MLP neurons of a small language model. Each row is named by its layer, matrix (down: output weights) and neuron, and shows model dimensions 298-447. Each number is 128 + 24 x the weight over its row's rms, rounded and kept within 0 to 255. Numbers have three digits each.
A block is one neuron, or neurons of one layer that tend to fire together. After each block is what it responds to, as a language model described it from the Wikipedia text at the highest values.

L4.down414:124093135126129125148118113119136141114123140097140104117138166129121110151095141082161129120123151135117150112123085074110139142146101090097131106114113139154100129156102079149101156129132145159104144153156132099153113132172090110134115130141124165095105168126135135098078087142074114130073144091101160125120189154175149107099113124101150154130151155134149112117072102160124111113110143120173133148086139098124166087127175139106143130114100142141130
L4.down438:082100091138126075107133176158158108111140122157100139124112156142090100143152159093129148122140121175124124148128128141137136120140166133132104168126154118084102140162076050138120134139125142168146139146066123104127123176151135120147113126122146128130147129128115160093120144110121092144139126132154132123106113128164136144139118127119152143144112158148123126149103135118142131113120165121154153128155136125092154147156145104113151162132150154111095
L4.down926:132118122135135178141121131118134103118140118123108145101142168138136125138111133161117142132096141147085139112148085136134144116084153141120096116137127103109134118058170109122131122120106124094139109146155106089132133130120090129118099156116140123152163108093093091105127154148100158135129128135151151101110142159089121102102103121139067111153157143118137174132118148083168141149143172153151121115118129098189071146128161155103138107117117082112132
L4.down1062:133146117130133115113168138079120132079131151135107119117132133124162145165138154112106154081107073121177100112109123096144184143153120119108101126140178131089149094151109127158162123152116125136132110167088114159106131144117165145137102121136113121134133139127174154119124113110170090136074141105097150181134112095171141137108101130111105121116139121148107119167100130113134139138095164076142143142121122124168075143130111097150121104152104123097085
L4.down1135:133116115100126167095163071137148117104090130095107153135086122133159107129125124086157157118144150132121143149156144122100149094158134162128150114183092132108114156116161127157145170111149087104161135176118089122118149104138122120119104126165161121129097102124120128154128100138132133127109155105162138129124155104084110148134126114119151139125106131147146115125134116131126166144152073165122179136123134141088101126193143164151107112172117128114134
L4.down1392:119129147137126133151093148150171101148096142144104131086109116105157127140150117115108125101136136147105133150125089148150128112090128138114169128104114145148087137110132118151122127104179118119122112153154137163212101089152155128118153106110083154138148135124129120105124124147128102159180116121143129107151140132092093161123132107139135136167145094103114128139130109126163128094113129105187131137160114099082100127149091103127105101124118165114100
L4.down1722:122121097164150120127134133123138154150177158147078129118127114113101150151132119145151149108172125142109152124146098165124123119109100146153097123127111155116110153120122116161134125146094104126115144137126142131143123140153136117099127101104118097082114123118154104135113111180129076161136173151142126135119111176123104136132135126140146137140114173165128125123097143133132133144109103115109123118108106129118127166138132137128098074141115143125116
L4.down1757:148077117102115147119094149151132118124123129136117128088095141125104150105115112152147180127119131154102162149106120142148091145110125111152098120127087133107115153110118171158149143112114125127147177121097107119133082104116136090119040136147109170148158118144102149104121139119119162121134160128129124136142104119088080148103139111105134147092136170135129130137110120138095051119155139147138140134112131161173136114148139147158154066125161158109126
Description: Copula after subject. Forms of "be" (is, was, were, are) directly after a noun-phrase subject, usually starting a passive or predicate, e.g. "the loan is secured", "the company was named".

L2.down44:129129124115119158162165159128106152150136081123114132112132117124108104068146135123117121139117133145105115157122149122133108109114135161130116157147140098118157085192110114097161139144150080144158156069184155117115135103146165120170171134160135145091132148147124144190125121154133092141102135112133126168070122147095092161134100102124086163110106136142169116143158129148078135156090127132114130128117148066094125111131121115123163136132126114117105
L2.down92:105126140136148138118127141149133135118104118160136117129111132131147138114084172136156142082127135152122094111137129118174131101101141092143137127164129135113131116142150125124109151122101104143129147118145119092108142112114097151152153154120148139120119103162080154190110157111121121152158111125115113156130131201116138157113134121084113121158149138098135138101091105126115097162135125119138138137118128135143093105157126161138152107128103114121113
L2.down293:121084097180138105121125152145107146102140134187129124149122157167160054159133102134108166117168103130123102154157174142124108102102131105150110145114126122152117125148105135141102143111123077155206080118120119140148097154122113170122164161101120124132118141131132094073112083078141132126128117131134100098123159089152155107151155194105090122133136183101136164119115129139117101124137114099177103126131149120110150133132127099122120112133139137126140
L2.down923:166112155169147109099127077087116156150149132123124095120085172108091146163132110116164100164136108118096128160143137117155101137142104119125157150126100109142197135099139117161163127110137148128118161156104120109176115147130150116146168122148177136126111076129134143136105143073150143183131152142131121169132121123152156151168116132146165159133107116163145126114121107133113115116117137173102141105134135171072146159133131145133133178147106137125121
L2.down1228:132129109124131112093128213095126107078139143106107157147119113112109108094134135144156118126115124111155136122165094139126095147120123153111124163129133137114139161128100147119106173127123137125135150100138098115115135097128140145152131156128155141131122143158092116163130135085142149113159105138126125122124168152126159170117146137128135101152127102159126162138127127120104139153156101145171101117130100168141112161131121082109150149122125120092105
L2.down1466:130137135148163121107147132161138128180105123126119159152110110143126124125150124134117093083083113128095173110138146133123139088111110141168116130144124168085111094116154124141146182122108160048120101118111112113151151137192106160138155150128094105100132086145132178136122125132183091073135124187097158098103153081148157123122107096158114122118071150160130127140113136131123139119122131104137074164130121130137123119120075079108127119107117151177136
L2.down1523:134132217142152135163134132117148183121109109112098132120097118088083155102116155123166117128122124165136116152113154119146120158116125103124118130150147105139149123141092106127095116164150112114128160138124125116120131120106130141158127132151141130127100100169145111148206124133168109119116178095154127128157092160149159149092156112098130092149148085175137102120107115167112108155104106155100128147124104128133139124157121103112138096117137129136114
L2.down1699:114139118166074132137105118170126143106110116139124137145150090156151091077137179126139143098148141114120153141150113133165133137102175132131171118135118072139151102134080110132087101118152098129096138142131111126126097093125095132116108173124132137147156101103114072123158120113152127108138147112100135127142150120130078089175154128095106102118155153129159138119151139140104142105135143153146150146089164119133126129132161100127169150147115132150119
Description: Coordinating or, and, to. The words or and and (sometimes to, as in from X to Y), often right after a hyphen or open parenthesis, as in bow-and-arrow; also or/and opening a word, as in originally, oriented.

L5.down200:120123118140102086159103141136165160105168129140127130125101119125162076135137126169108121149073123117108125145175168214145156103128117136147124129117126136121074117141092113110106143102090097131092121173111131091135094124134118112148142109106141137103091169122100132139161157121115110125143099107110126146125119152099182154116157107190137101133085150129108166108131121134152139120094141134127101101159143151111145120131144123116113136147201105157079
Description: Leading digits of quantities. The first digit chunk of a numeric quantity in prose or tables, such as 4 in 4,500, 19 in 19.8 C, 27 in 27–34; also the "ated" of estimated before an amount.

L4.down213:154121119084162143123173154173178092176118189152133113103098154154136096142177132129129150132139125142140099130124154135132136118148125109123124082108057128099136118082072145117127113131120144144125073116157149118170135104138106102127120133150096127128123109145129133133106139134121151098115166160122143115120163147155153116117094127134123141145142083137167125151137108087124136132130138106110154123100142158115116154119117148096132137099059098153105
L4.down286:174068150092111121105115140117099163121127113108124176158076131097145168131140151133119121115110136139116116093120110101150065076133055130140144063123155142143138109085116129157162156125138136140153140145117107113175137089114146131093106132142154118167156121083138101128132122105121155132132136140132120113146145127097122131193118128142077159087122162130114144134157132157131136123139133104187129126158081172117108135153118116128106139133152132141121
L4.down294:087171129099109120101127105123112139153143101095158118132110122133106094092170095113183174101160161110164097137145146066132171146137134111101163122113074156103127139119091117130101154159133158140136144145122128149127156153130082158127108140116210154134142125125155135131138072121129128082124140082115161117098135125168100095077108121076135148112151164133126116100142118164112136129108137111135101142115146115159136140130119139079153133109125132146144
L4.down867:092177056144134162039139135130132167161107125125107125124159119116111139160158123128159123174149098079127112113102150130169145146136150121152153158153172119154122155125112106139150108157168147139140140169107154166155133142145137129145091138081132145123129104175111133125119153138116129140182112098109087108123119086141129140118110109127109124096160098173118088100097096139135128125137098115104085120125051117127128123143137153132120130123110150120122
L4.down1102:101116150153102093096165145081157127157161162136144140111197148187163078176090119161169092112130149135171130191144146123090120140121123113144120106098098103135106125119145151133151110108110125150104116161100106112157134125137137139095068164113146147135108126138096115164137129129133115101155131122135143132158092131114132124130144122100133139146147090134112122117170148116098113124160100124174147146100123081087125144122148105100153135115145134102117
L4.down1216:132163078165157045115170156126086165127138130125178121143150126113111108154123136114105189136077124098130091122135145097129153160144132191109142132100126124134167140172123074111124138133142097074125123099143116136136083148140127125167100129132149098107132102106186113148101134116127112098130114146101147126122138131130156124153110067123158115137129113146114139175146093127111150098169136126167159130126139096078135117116155123125099112144112157137139
L4.down1669:110117133144140118133145131094148134102143175120147115144165170109146119133124107151132138119103110111097101136150101143076126164121146103109122099134110131121123122120093094134168092123179118116161120141159087128133088177136126156124112186147125089110112109143089126162111111158185057079131166120127123147158129106162096141140131132125126133096107144144141095149107172159164128103153142130124110151176112143130164121149153149142145120125118124130133
L4.down1703:161100114100151136134088127078132133128106175130137142098117136141137111147111113097115141127115133144109119152134147104100183113112123171159044113141141093176120122117124141098121130123153133127137110133136100145069121181162145116113112136126184149127142104111125077145145142119108153138136149087123097126115118121148147113174140135085115150064178174180120127127124166132152154102138134125193143137129110146093111127133164149105157141114131139093133
Description: Coordinating conjunction after modifier. Fires on "and"/"or" linking two modifiers or nouns before a shared head, e.g. financial and administrative, directly or indirectly; weakly on mid-word pieces.

L5.down808:129140142141082139105122130127151131118145177121108138151119122109110123181177186099130120126125139111108154148109122168121117116087097137145135097143104084144180114117122104111108125115122120135143140123126159113129100099167139140148091154122157093146098154144093122188099121147137126134116139117113125119105096104114096143145140159112125103148173093169119129111116116146143132063138127097112146155099134111108094137134123107105102121107158118098109
Description: Coordinating conjunctions in noun phrases. Mostly "and"/"or" joining two nouns or adjectives inside a name or phrase, e.g. Science and Industry, row or column, Black or African American; also the "or" piece opening words like origin and orbital.

L2.down688:150169101128152099164114148167176138168137129180131152097140130162131108089126128122104112096152126142167142162144127133090097133113066127143137116167125160112090144058135124117090141149116142159157223142157132116104141092143135112139103131146132114129122128117155083132132161132133094120118066127112114113164130130147100107132154136125127123122151115078173145096129156128139124124086117091121139100144094099136107162083138094128093097123104148133133
L2.down743:105104122131130136112139147145128117142129121097118120119087134125168148157151150128135106140120095111144162089113124112095142096146140122122146159122135150168112119104149121121117119119151142138093106122153122100112192127140151138161110082146111120093127100152142147146103068102120109132130104117107188140075111142162136114141150109171103152122138105126129132147165131111091187138123088089111146102128112099136126115157149171145162129098140169132126
L2.down831:173139117081097117115113128147139162084078152148141112142118108135173130108161145144166119129138115092142115141175122131115130108155123108125123097123089174137141123146104140136158098138124093154132120124133145106172078157154105130144112148133117146101120156160128111172135102105139139161100123108127190091118098126179120104116127163132139134151117144117167161113148150177126079123118112125163118126159086117145169118110118152152091138121170138117138
L2.down856:146171107116136109138145159130153136132106129161103168158117164107133141112137132084095112152140125137093117118170115137124087128124110121153141144145144113135154160130131143103106175113161129180141147129135142114196136101130134151144159137143128123109116125100114130113138140101135103136163123134170118132099153133130121151139158119101066125137105133123114146132142093134155115167105159153140170132127106107122178137120106108138103039166127093120120
L2.down1088:175126128175097147116113163124118131108149125144132121123162158147142130175149124145130124112151074089141150125161134115118114157142135141132114140121139089151122114102118158098133141123142148150123104128125110167204073145106117089105173133138099108164081146121152110122140152135129149121106136174189103104143194168131162133127105122142093133132112096113113153127071108136107172117126140097118143114176135126142151153129082118112125117125122159174086
L2.down1168:106117135096114142097121103137129132156145155157114145134115103114114080120149141180133109117148080125157135161126099141115162122171129127081107128136149139154112059135108125097138141138085147107131117091131109139144104142104128120144103138127130098117089162147166112158134129109153081155145090135123113138152107145098144125100115167113103128108152155114132140140091146122131162132084113083105129116127108090128143147122146105150108100138150122128113
L2.down1192:141127159114120146150103103144128148130107099157137068115133119122120128160135161165113107145150148142162102104129151104095144123083080126132080119154120131130119169155122113130167082156135131084171176135147098135097145103115144124106164189129150133099139116170102141109148150118118156135139135098126094152134117108147156116133151117153148137129117109111115123139131159175125112130161094129122157117119129133145150096092156174131117164178097196165100
L2.down1294:135130124101141139155136134171097188158142150136118131100136135142141125129125094128105145124117145177162134117109136122146086132138147121130180134139136129128150133168158114116134129163131146160145097147108124123127110119140118190124096140133124095127162126077169112151124148082133135155096122144118118117163134126155136147136154124133129149149117118105132170157110105129157120171159110121149178133119140112157134136178138118150094127125131110089159
Description: Piece after split initial. Word pieces right after a lone initial letter token (mostly B, also H, T, b), such as B-et-ween, B-h-upathi, B-el-gique; occasionally the word being.

L2.down172:068143129101161166145163127158177131105149092128141117100108180104149107131145191073108099096140102188144109122108104156163124134142146091105115152106097156138101132145106129136135092126108145125145129148141123092151113124167151128153114126152103149137145119136102125102129145093148096113132123109113125135163135140126153109150092148116144136161132147103127145167145179146132094118111132132141142152143121146063136139136107115112096122155166113123100
L2.down663:154101121115093092134129145146125070138175108125141160163170136156126136174152152124128128098103099123087103130116110149140130126153089130167159149181082108119127115126149101115123084126117105102085108170112103089138140091132118136113122113111135133139131163147129139094123146103117113099087203110141106154126120126110100097139107168164100153127128135157174111129135128155173148078154135158108148151199116120141122123109128121122153082090105105109162
L2.down811:151134118132121127124151155111123088146118142109129160149131142155128126125102155166145047147141110108094151141124101149093107104155095085112083132164148130105142083126132110124143147092133119108120151146153079123096116125134170112144090115124122155120122153125186143135124124149154187142091131103147136095125110134095125082107163123099129102143129109128130145125122121121115125133115121120098136119185180115116158171104097085097203130172145146130121
L2.down943:106111164109103134158108107154145084140125119125126173113124162111150146165114119133163123119137151115145131115096124144131154167109087111074106123151124086168135156165095115149103105111117112094129108135158168091098096100135113156131149129123116110148109123141105115121134166144156120177049157112155110121079103158128162101124125122116131117115139173158138165130107155129119109106118119108119139144175091160116145147125107138135154125082118136160144
L2.down993:126126101166138124128139130112121144176075121123107138117168139151083097136127108116159097136170099071169113109105147131129127118114154127127113127157142118147124121142127133121142133113111071123130186100133142136121124090078133137127107125131152122140114117123156161116116137096131118133144121131145075161139139075119133127115085138133148138083149142124132116160126150141135117107171107099116114163124129136115113156088091131088125117125071158132128
L2.down1078:129144125139131129071116099080150112140130129128121125146149135136131180128184117125137183128164110110136159119151136140154101094116099110164123154150082102128125098148114104105114138126164127125135120126125157123132139163140145099109128106127109115130176117152134203086124165099156191137121142147150111108134160147124125088097127158146100099098127136130137067073132152130118159198092122144120122140159144131122097146159148114141154129101137147125116
L2.down1431:160125107133104098111061146114117147163158107110109165088098156131109128138101165150116124119107104123115128173085106162125145136122112122133142124143153124134144134141152147160160166089110111106127097087170138164132154137128164114106088099109146119139126131134127145131132121132095143122166129121144147121107086152154133133149101117130143105107117116098149172120124131130140123170105113124116106096143128116120143129085151087132122148147170140091139
L2.down1533:123111157154105130141124146130131128116161152121110165141163171157077144140116129069093123173092111149122128127138118146120139166124132107103125111159133113126124146143062123087122123119145073129122161134119126128148119119150116110124138097125143139108123128127183107115141081090165104110154131120143133123144138131163121138163125084143119124113142118133122140118096113175196152123142124100144124147149116132136146144106147106142095106125122148148120
Description: Decimal fraction digits. Digits right after a decimal point in measurements, percentages and tables, e.g. 0.5 kWh, 3.1, 77.78 m; also some mid-word fragments.

L5.down1413:134118135183094153102130124139161113126108147130100133087158175122168110122123136073122140093102111165109128104195111127144146120102110110120163114141104177148135140109137152132098139141134131131158141142163141106127133101128148145106112114134123091151147102148118130125122127134139132181168136118137099118159128135123150134148087133089124115096138122160157149138108132080106116114112108118141156163101128154108144129140144103144153116125123125117111
Description: Copula and auxiliary verbs. Forms of "be" (be, is, are, was, being) after a subject or "to", in encyclopedic description: "appears to be", "route is"; also "an", "ically".

L4.down48:156107120106143135140065099133107103123108154122114152135134118165164128145154126138107124104100138156138150098149075139103092157072171149137131134159131142123078106119111133125140141145137158134172136210138117104060150128133136135075152120126111106136154166153129103120115125137106142134149115136145109109128149106118154112156138131148145119146104133133118113099122150131126126120155127109112090150134143147127125108105138121128144133140118143137117
L4.down152:160100159127124115115100143105155127136105151131149114177127161155146128134139129135154142124115168127145143161119100137137134154107100118105138136128100139117143169147160143105070119112132146133129124141111124128105134079188136092121125132126143081139112147095123102164148082105133125106175112151143180117115114112114136151136147182111141114113144113095166113107136091069125116111120131123110094103136129121179106172114097173125101162072071164123112
L4.down426:182124147137121088121158112131142158168102153152171157132178125109172121145135147105169098117163122142151071143121167152139135109094129142134155104091132147148159040128131109124148095169129129143141119131109134138098088063150124112123149139134109130173099135190119135113124149137126115125139121116133124155085156167132115134123104144130123143178147127105168095088138101150111150131190112128123125105109133087102135103147110150119120140139151108130125
L4.down897:125154117116145109116139098140112111122141114143164125137125111116106129141107133116103055061149096085162140097113149149136130113142142115137101080142119138135108181136128147113154104131119130090134129094135186077129147130170106097111127106135152116109151146100128084121107107104145156146160134134106121120097120131126104132115140123137135132130132115074076131115095120088138135131145143105142142152150145131116167157137137169134116111134160142109134
L4.down1040:107131174134154118111150121147176136135112124116131100124126136104130145162128094154115145104118158161140147146147086094099135114155161114131138144137184134142157149150154110155174105124147145133134159160145111103108125117168121116179128140131132132176081116160125123064116124124090125174117127136119143171138119135127086121138119145123146157073122105159123121144160141154121136135128152140123112090094142114116120117105126152099152151154122107140102
L4.down1170:138129113130169135098110109120119123153175131134084118137115131139103115122143134116171124124126130096126155070132137130128136132063109137070179097127141113118129138107132161156147107101128122129144114160117137104113142154145136136117135111170146143147135093103115116128160097121147127114137127155129126125102124145162140163120161143164091149124118101105132105130107125164156145141097073128117152144150142131116118136093168110122150085100137158124155
L4.down1245:145111114117105116158144086125166149107181121114118097175122139138116145160109115143151127128107117100117117132154113169123132092091159132142147097087145127134137150148166157155135181160114123159138113119148099112109141122127135117138145157107127129144113126134155099126141115105163107157095150094099097154090117140169132101144087123126154118100162088139093178092071141091108117115056119101097116152109162160098096111129135154131125135168157128124107
L4.down1490:123126130097157121108151171128125115114123104113113131050168107108140140148111125110138113148106151092137125161165163140141101133103132141143079110092118148142152155142075189163143126151122138130140107092131120095115146129146092103122144148100144113159167141116120122110108176106129180145137136124159126146109122103166135127161142124151120157104116101142149157148113162108112083140095109106109126148108142112129122132140123140126121127122138110140129
Description: Mid-paragraph sentence periods. Full stops ending a sentence inside running prose, often right after a name, place or figure (by a REIT., DYFI., Mouton.), before a new sentence; occasionally decimal or abbreviation dots.

L4.down280:124125154120169151145160164147108128114158109104085136119157117126136128157134104094117147120098135105159137155126109154152110125137169141120189138114126149136121107133122149127098149076111118156164127161125132093142161132092116106098118152136125085126105113166141145117158104155141110124148102141126079106158120075150151130108123151141122127128128144121131128124128091143146123116149135133124159164150080105147069165142134123140111133097110149107127
L4.down509:169121132148142119115107147132157096085126089126103119132153133136131077140089136142111121121150100111155163151153157102121108156145156136095115169128102104106122106136192103146115116145125111125092114124129122100144114126156133150122121097111123107163126169166160153095137129115072149149152093163118148114100130107137129157085116134152119139138165157145130147124140133176105127171137161120099151108126158127106162137123134132127110116094129117119143
L4.down573:137091143083125161109124092113153129165102134111117090144111121158140141151112160140095121125128130113095168118119103153128138111122117113131148127114116171143164159130148102127153136093089149126130099115121116117178128116085110100153103106111144161124148114120174135132099116169099147086105142107098108107145135080068099164099162156106126102092144161120115112137165163142163149071134152135138125146119095126152138062080125142128142133152154088112185
L4.down717:138137087151103121127112131127115129132097128100115145119108071154168149150100093107099152146092142141118146088107100114118149123123136108127113140135137136141111174106167136056153121138151077128120164126140178127114102137154108124154098097141106158114166157143152142118103097140120169096174102115137133136111081150117120149094186132136153095134149128144121162122147124102146133156126163145154155149123083131120170142151139138157160147126167156141146
L4.down1042:174136111119103134168126130089100135092108158119115127115127125137097156112136159140160093120109150109112122116189160094189088115119125108130121147130122126116141138111129102117110115154151136128177075123172096132139080136071104138167168133124112098111154156118152111112130115151123099140096147091164151146120138098099158132108148103115144096149113152152140161131135163163101153136156120150115101088136139118134116141134095118143154108110089137123153
L4.down1485:133127157111113169111108130148128128151137114160109104151116107127190147113086117105110142118151119119146117074110140147135142130107142136166139114122113128117146158113129116160096158135126142136146084087140103113121145126092156119158094125123138125155145140163133139172125183098158153077114150103144120090135119130104092156132146146136120104140125140139093102147153169096087160110085177117148111106156126139123123128132107111120131153187122115160135
L4.down1586:131103157108094113171156135158128139173118120168119161113106133097122096131100149132121105142135141091105097117118101143170113123146151146106103112149128124122112064092161135108161128142162103151140134171194168153152165122091149177151122075167128143117108153131112110101110110148149151126101151151108092103132162090074124161111122184120181149158133105108129108140122122122195109133143079168123151129121148102125180135116153101130142138117132129129173
L4.down1598:062136167158117118134142137140139132162133104113114126158110118176115094141144113159130136114146141100165117156140148148156124115156104135140210136128089125127123137128136136077096120119121161113151119092099122158148150126097131123162158156144133098129104182153160131094135141149127126115110094131058102099110142068128147111111165104074140113149131139116139115163134131117107176105139118159130125120147177159146133096107111136161135148126142124157100
Description: Initial-letter periods. Periods after single capital letters in name initials and abbreviations, such as Frank M. Coffin, C. R. Conder and P.G. College, plus the next piece of a partly written name or word.

L5.down1419:149096141108148097135097119083122111150096125144080113174131124137153136158163146119117123137130184105076128133166105144116117145130120107150059148124150162145127178122085092115118144093120134104158171144133170141156145067115149149165122173146106144134156142114107144154148118132107121119118127143161146092104167103102142143105143162108102118109094169130125111169181107110141141140075109143110138129137141149139124125116149120149152107140163132132118
Description: Middle initial periods. Fires on the period after a middle or first initial in personal names, e.g. David H. Freedman, John M. Devine, W. A. Dwiggins; weaker on name-introducing words like according, title, name.

L5.down1055:176089126147130135132110149054132114127168121129096144167136116167180117137114103156158135091126166125158122195126151153122117115143114130150115130119119167153134179112127115109167096115114127120086137155101137112110126107174105076101086155120101136110110134134119110134150146110159168136142119089148146151110130113137125161135151131124130133124122111115188096119115142103123157139155163103098121134116090116090131099135113139127114152144130098098120
Description: Sentence-final periods. Periods closing a sentence in narrative or biographical prose, also decimal points (75.05, 19.8, 44.4) and occasionally a word's first piece (appro, $).

L2.down265:144102134098091148135118124108109110180071183106152129172166161149126119098119151143122108106106184175134134150108136121101175118162108102149137150120078136149122138099133128151135136140173151158119118139166129151114143116129135065154120151124138099129121121177123094142104174188100088131160116147109097119119129118142140123123150129107137147138087141082112139096197133126142129135115143121113146119162115131066116129129108129125112114121149119150164
L2.down892:062138115122155138117148135179123102107097130152077095135112110130113114131122113132119138112109170125128120132141114125129100180150163122126127126147078165137164107103176138093131128123119109077102120162158103119135104166132159140135112138111128096150132111128109155130119064191109123142121092118100147155181127121107102133113120093126123147130149135141129114103174130145100166137137181091099123143118115138122107133075156149101162166169077153159112
L2.down1135:128110139066125087109117134109093141130120133143094118132120111105134086105108109135125118160144133115145138103162114172100116127106092102135124084111166118138180134109124146097147149134120130152121159095111119154100123115125152147136130146123151107170129154147153104116083122122137149143106141122093115113129143127135117144100108111138132157122101158114152131117109145163156089157129178152132124112114091172070135090095165117139128159140120136148114
L2.down1141:115140147186102158135173149129108126109109137143105141117116131153133095130127142152109075147100132130124115109108107116113155151121108112130121088184129094137151110085147139082135146107151144128119112116093161131150106129073119122103123103191102121125168135117094128126143125154096147131117118155138113150140158089114122075109132093065145125128158152154114109118094107138160161131117105155133119099116111127124193111179125132133144118101115133119110
L2.down1292:152075119104108120156134095148076127122114160093113107136163179097095117117082153113172131134198144119153118154109082098083130190178147101111143144145133115126137139111136127124118155149106161113141125110111123213110139126049113128109136153139164110096109171123098139155153145157141120113136127142089115106126130141119127119141121105120140118148128091134128137158085137085112080159131141143173094118105139136120139124185122097131101163134095135137171
L2.down1660:085075157075137119192110107142146116151148113108094132125148088135141140142161149151121100139109105135149160093121112077134091109127125109106078134163103109117137187115144143112118109111157166189069103140154139135152135128091104108163133129148137124169115137137120162141137123136095085132092132146115108116063123085135140143121135142145146090119121152144096127110154143098144119089118114124101100136122103127131120127143143137168164109111112131109133
L2.down1662:155094112134135142137099155134128113116109132095103096107150092098113154101137149093122114162141134119134127116158181114079123168143119133142142154104094123157130116130081152136125144146136105170136094111167149154089108142120115145168135134116145116132120139124169187077107126096126127139118163118140153135100114090119193121074185117127182118132142132121125104162141139139096125154113085113121121139125120115123090104155169197163160082152104154114141
L2.down1767:115109130144077106140112143131145143133147108084156161129124081131107151145154160118094129122103132093148102147170150116124150140153173100122157155117158105125125140117104160110191157119133120112156143147154124129140136130083130166138138164147129146114139113138146119100124124136141127151121152114101106168102131116134142120170125126108138143110104153133114132157140115137127149110156183134083120114096137146117169106152126102136136157170125032128114
Description: Post-initial continuation. Tokens right after a lone capital letter, chiefly the period of a middle or first initial in names (John M., A. M., Sr. M.); also the second piece of capitalized words (Em-ma, M-ix, M-iam).

L4.down160:142119106169133111138166152112153069105129176098182128091131178128146157151122143157121093156107142178153097135129132100116116109157112103131141157105121108132123172192157105110118145158114080124149094101126124133127124101155154137189131136081123122133116120154138151123161128117157096152117109138116154148109121101090107070126091146135180152125128156109155110130125149124081147148118134084141125113150126137151165129109102142131108123102112102102094
L4.down310:130137162167144133119139166109154132119131135101132116141138124061095154130136120092157118122123155137114136176121120129083174169147133154149106130077087124146129151145126096151120153161090107102115138098147139118137127154128116161074114080129107163138096133131147119154131117143149148078087089088123153117053153135113130163109121121156099111182118110063137114110092084084125135128117137122129148124141125119157123099143111195116063141104111104152119
L4.down642:118153127125117112107141127123126065116129132139081112175155120128131144080149149147077152143147135081141125085080138106124132103141145099132145162190149128117137129126116108139093123144082110125107075130149151152130138151132141101127118163148128129109150105174129112106104121171158109162140120112129135124147154149174095155143162173125169123094162094152140123088133122135090137143119131134128168138135112111194141149159124054124183144134111153117148
L4.down816:132110157146156105167110118134172152080140131072166114130091138138128171171132122127099102096129110150113142152105105073155129106121083127147126108130164131149113115085177134126109124124120107104092161119113092124121139089128133137149148150119143132112117134144157107141126154099121136077155149136128131127092151169133104141130139147113109134113138106131133145139095104138131150123109105136171157157165125162086137123172119137113129114157124074151090
L4.down1092:137145093077115084145145143140129125130149112078171145131172144153128115127103134130068147115113094124123111145158138103113148131103127104092176139160111126138087101198088172105128126145124108091125108113139106146095083147103163109122143087162054122147124150120109148156145120133110108151088141117148062124139102112079134136118127102106081145122108109116116173133119130070113150124117118117144163102142105159137166139102113130130135149166152140083134
L4.down1246:097084128114102135161127166078122116117124116157140140140104113114081162145130076131115164114112091124128127122157097142124153149096126116106161140132140116130124137109149126127129133175108134116096149138141106147148107168162128111101115149135077145129126092128111181080073127100078092161155134123084117162086100093162085136157073161098151130145125140141119124123106147126101131130149135127110117111130130151161165131149155127139135127181146109107131
L4.down1422:131163150120137137141086078157151127144139114121195147168129180146159143132139127093111121153117130127108133128132149160114124178165143139144127130142076131134126115160143128137162108122108136147147101098142101074143130115139129155148156131113131097164128135129136162128103090114129128127142130162151101161145117107136113106088119131126115134154152126111133163119149131150112126107124107124086165132095173113111114125134152151118124104097133097122164
L4.down1766:097141138156129111127163125116154138101128084133148118150134123148130159157113122136109170084135112179109167135101103158121123126070143120149149154119135144130102079113181074116115140132106103104143118152099153133124146097095132110145161167131056117138138105199148148122102138150121089109139100096141151107162150118152141110104158101158136151136113134124154141152087101123149152119154114090180114117093098126129145128163146121111083120136133133102146
Description: Mid-number digits, word-piece middles. Middle digit chunks right after the comma in large numbers, such as 232,40|0 or 6,00|0, plus opening pieces of compounds (under-stood, over-throwing) and odd mid-word name fragments.